Weights of a small GPT-style language model, trained from scratch on English Wikipedia: 6 heads of 32, rotary positions.
MLP neurons of a small language model. Each row is named by its layer, matrix (gate and up: input weights) and neuron, and shows model dimensions 16-111. Each number is 500 + 40 x the weight over its row's rms, rounded and kept within 0 to 999. Numbers have three digits each. A neuron's up and down rows have the sign that makes its largest values positive.
Before each neuron's rows, "fires on" lists the tokens most often at its 100 highest values on Wikipedia text that the model never trained on. A number after a token or word is its count.

fires on: " was" 56, " she" 17, " She" 7, " he" 6
L4.gate282:466438531463559447542544541393503525531547515551484577527446461465394468495535531479494468547443551486485541526515495493549556468564463499537529445455457487477539486583470559499495554533495493518505496492556525482490525511508566531475481625460424484481501430471515501594516455534481524565
L4.up282:390462522453484516514540454511529535514512539586545495470458454511476529417424568559477497526488503517536493543469484557547426543526520473509508436517491536562534511466551510554432477534490556507471436473505481476432487478445513544502466541499421452530478447522555485440484564468457485457

fires on: " /" 28, "'s" 19, "c" 15, " (" 10
L3.gate512:588568477435530451534509474517515528506494490528466438464533512506562473506446535472512466464559532490553540483476457447543497515489574495612484479593514496459477485498488546429586439466464538444463475484487542513539494496545457471460455521556468495610460484536533525492504436498436535459
L3.up512:526500556510542514547542456515424500431549508495517445410463544561513457520499542477530487477455438559563398529546548501536539528520517454422456412507536495525481574503479521450522576555429505493484478523449487476464600512454570492504544499448505550528542500487399594521476513498541511474

fires on: " as" 30, " in" 11, "\n" 11, "," 10, " during" 7
L4.gate158:474461519477466496604604463556499489487487479452483510470498485508471422479517545495525586566433516515537458452466480510469502499538568549508515528544466534510546465487470493506467518516575547473482592532450417480561480508490425441497524534413519495520507524497525508420482497492520521491
L4.up158:491469539492470552497518496519558558506485556506522509560446467521471512431480516510455522547545481545530499494480606592428515568487474507470479404547432561518494474501423403528532404480504567500527548477453488514521487545500495511583522496534484546545521455530529488518528503479550411463

fires on: ":" 42, "te" 5, "ix" 4, "c" 4
L3.gate619:522514485455588473410524526516450490531433490515534521581425483508528475491516521477411458497508517440469454505563483537579510478515493505451482489511517509523467567469512501554381506505519572466510532495522464466509490471545539523498429447498421468465462536530516516528544529516454520517
L3.up619:546429481473517496515442473458456496543478543526505505500556511495535464470523536514559590578451524538539480491515558527464578457513501560461491525542516471523421441526444525526475459536503504521499470504497466482534483482541452496523445475434492448455551533512512518622474524476417528536

fires on: ":" 57, " |" 21, "9" 6, ".:" 5
L3.gate75:562504504462486505529496533431492544501554471527504483484457449437401444492523523524441500497582559467543452482469484476456517532431493514471513465408461477487544441488445477419483541503494547539498500547449462538444490517551450455530455495464511490413489517550515469456585551481404473500
L3.up75:518535511517533524521396540515531513518465416532455492428468490466421498473478564492527406501408527510475394548525473475421524472497567557571527542512573498543519499473508484465532506503436520542431482568477529538521474504522509438510502450536534500548492449503516598479498462499504566542

fires on: "-" 31, "8" 17, "7" 17, "9" 13, "6" 5, ":" 4
L3.gate586:552494494570495591472493484515503507511568525438484465528456494515532453479504506456424546506433500467552496498505481527496452544458504475646509562414465518560465486547473489523522516462529498432517471473521502523476473486452479520435468510539497457489550543536486476472516551503482531444
L3.up586:487441487482447494493452527475496452383581540435562382486542458497512509428444479466498493458511547576529424497486500528444500509530480493478481491449517437548480492494495523494462606515499492505449508505502510519503511487529563583499491473491496431420560528469457546486478420508493572499

fires on: ".\n\n" 96, ").\n\n" 4
L3.gate264:515514548526441416480538461470504543477558554574538529518516549475569527468549540432505475499441491506492491592500494475547505489435543481519503511436455496445521496502507545486523546494473530557538438467513580506548546509511462503461499535442490482446486508468514520433553529549535480602
L3.up264:545522546569429488523544444508490504536560565546550540567479543526562458459510512415487496450464467457501504550518507486531479509430516450518470526492450469453507465483471495535559544509415511505539480441525532504515552502512472443514545469457490509441437492502500515507532524493532492588

fires on: " between" 34, "\n\n" 15, "." 5, "an" 4, "im" 4, " Hindu" 4
L4.gate220:604550477569465514522505495544557433468404484395520502470567503487458526483486510494524510508535507437531527482491464452450464505548472504526480546497497536500426495536527511503557564516498423525509515512490541494554456577566568496482527501508506454462503465519459427508526540426472464472
L4.up220:519444557493406451522489555521396473511429493457554491462466471461520504522509520524405511483545526466495578491494512473459477544427491411541513454469515484491535426446465471472526563448440472488500502450424494500596549469458484505489585503486483498442503463492443513474421535476533544539